From a checkpoint of a small transformer trained on Wikipedia: no biases in attention or MLP, 803M tokens.
MLP neurons of a small language model. Each row is named by its layer, matrix (down: output weights) and neuron, and shows model dimensions 32-223. Each number is 500 + 40 x the weight over its row's rms, rounded and kept within 0 to 999. Numbers have three digits each.
After each neuron's rows, "raises" lists the tokens whose logits its output raises most directly, leaving later layers aside.

L7.down1047:475554427499495549486526500428461495479475472479500548528522511430442508399550476487505448528531467444521491502489440521495501490456510442531488498502520535520434455531478517508562460449507524477475419492470538472501462480483504538519481369526441611515545521471528528515439481553552500588418537490527516525520397443488441501487520447487579514538470532483486455488550548474423496526490560515463432528505557457497449584475511524464454452509480498465549493520464510544495476476532529477516521463552530502449458422500540471477493518521533567500455513472471489499511451549565519433
raises: "jects", " players", "atives", "ances", " students"

L2.down1182:555500499492555472524502507490523474484543523557475473447515568514489457496546561564487530466503533490503489514449541494474531477553492544566499463487495519470470400492460465480533389543519490558580481593478517510462513538506476454542461570535487561439498500500496487506562458547578586462483463485500447507471553502531514530561426519526505507509463467415508537519461491549537479504476468472572504534572505500549536477483460485502567473486518455497530480512591448498439498461435559464487516516443447473445469507403418513512513496491517492470496454414520584478478523482505561568
raises: "hip", "chool", "por", "che", "chell"

L7.down421:477299529494411538500482530454470465484508469409516506510530443540519507535574494508485541467506480596503500526516522434533490475470477493523448529557532532481502505518532492428459522577546461555526486484545508487486492521414573496520520445525443484506513504432509559483549492474509547515489558449524543528498519532463496491485572490435494518483511508536537491495549469551477497571515488539532497515457522477508457512520516429489471505510522438541520558542478519462504570448412596456523471457474444441536484570538483553489502546465471456509412444520502603452477464559508474518
raises: " Russia", " Japan", " countries", " France", " Finland"

L7.down1116:502533553520437474479451522564482555459502479529561446426439570527468458540474517496567517539472535548485508508501528510476499503472527503525531501458489498551478521557478545422509521485567467534538549569529478466553557491579513457506421562466485533533379547544515517448403440528547479590549515555482475562511491534542425504527518543530487534574494435517487554448473552490455510473514509475589560454498501496473445462509524449487530519529504533488482524526451532455473505469556482554542505526499411483512521436519481499433629506449510520445499485509621514450425498508430376552
raises: " by his", " by", " by the", " by a", "onym"

L7.down868:492357520412526490487518489518446567517489540607501489489455487541475560459500458453491380449543506561512515476536447472430495579455482496529497454523477470547496450464545505493516527605467497520520544449367448441481526424522499539515567547531502574528466563465486504418554495509469520541469448548486528511526522513575470610535515489505552488522475510525449516435423523460453470541513499544560519480480493408444511523494574480456539514520504493470514507518446524454568560543518520479454444563496529497487525499457494478507541565531472519429539438468528466501490468548504476490
raises: "alth", "ired", "ues", " with", "ue"

L7.down254:453427531435514465507445496500571549469519504459471486504502562533494543478457533573525546507491536527453577526501471481521547498513524522478562453445522580415462491496519579449532536567473482531481534512471480482511471484430579516505473500518521491428439493456483469473520500493477479502577483575513470489560462446464476515464437519521481542475526537510546455555529482450515570457541448455552503501489519550465385485478503596511565560547511526493457509473487561510505544498519504514411490431486438396525489555502544530510523509509507419447491613537479497463519523431505463573
raises: "ory", "ors", "ories", "oral", "or."

L6.down847:548415495448529469414536405499520524527488499457564525454481522443474521478556541429460527499477538513518406518611481517476556487504533441439514497544483458486505486464577517529493443477476555505477488474525498466503597455528495546566385464454460538517556463494490465516531493498560440507450529560551491443539480523572460507497463516487491470482447525469487492515451509549480532586488436491439487582485503494493488492494557451578475524480531449443541492460466468513523491547505464518494545527507501536480481524501573495469616504475517459446484514453485467470579490499450545556
raises: "ieutenant", "ines", "ength", "//", "anding"

L7.down130:521520510484525525539428534552451437521530475478482501442521463516527455549526527540507517601472453506489455452548526464455477500493478509468405495461466533446475516463523540533512506473510416550570506454596484518471520573566551510559521515487492543507493483550471548513542475554464516573553456551527499555540507429522471521447478450450526522513502510578490437428514507466542502507482485478494548588545494508531525495458451500499435469465463444464615469496489472437492581502471492532498425460454516494489544456454460449484572488419449445471469464566491516438451459493499435520
raises: "ol", "ps", "ole", "rd", "o"

L7.down804:475545552463515480489506557523455481560482500507476570551481509476437490396564451490514490551559438408490503553450410533555479482524431448508543571456491511527495443518492484544479414474465504509479442538513550486527382498545557551545516436467530543478450504416553530543429526521554513567478433532440506455481472470537457499487456464487532463468483516542534478464530485532533602549482512503461475532495523546456476545555533478464450518487458494507500460543448472527480506472544472497510527489462569490569477535525534515406491477499462535519500483464488502458472504569492519468
raises: " stations", "stitutions", "idents", "isions", " issues"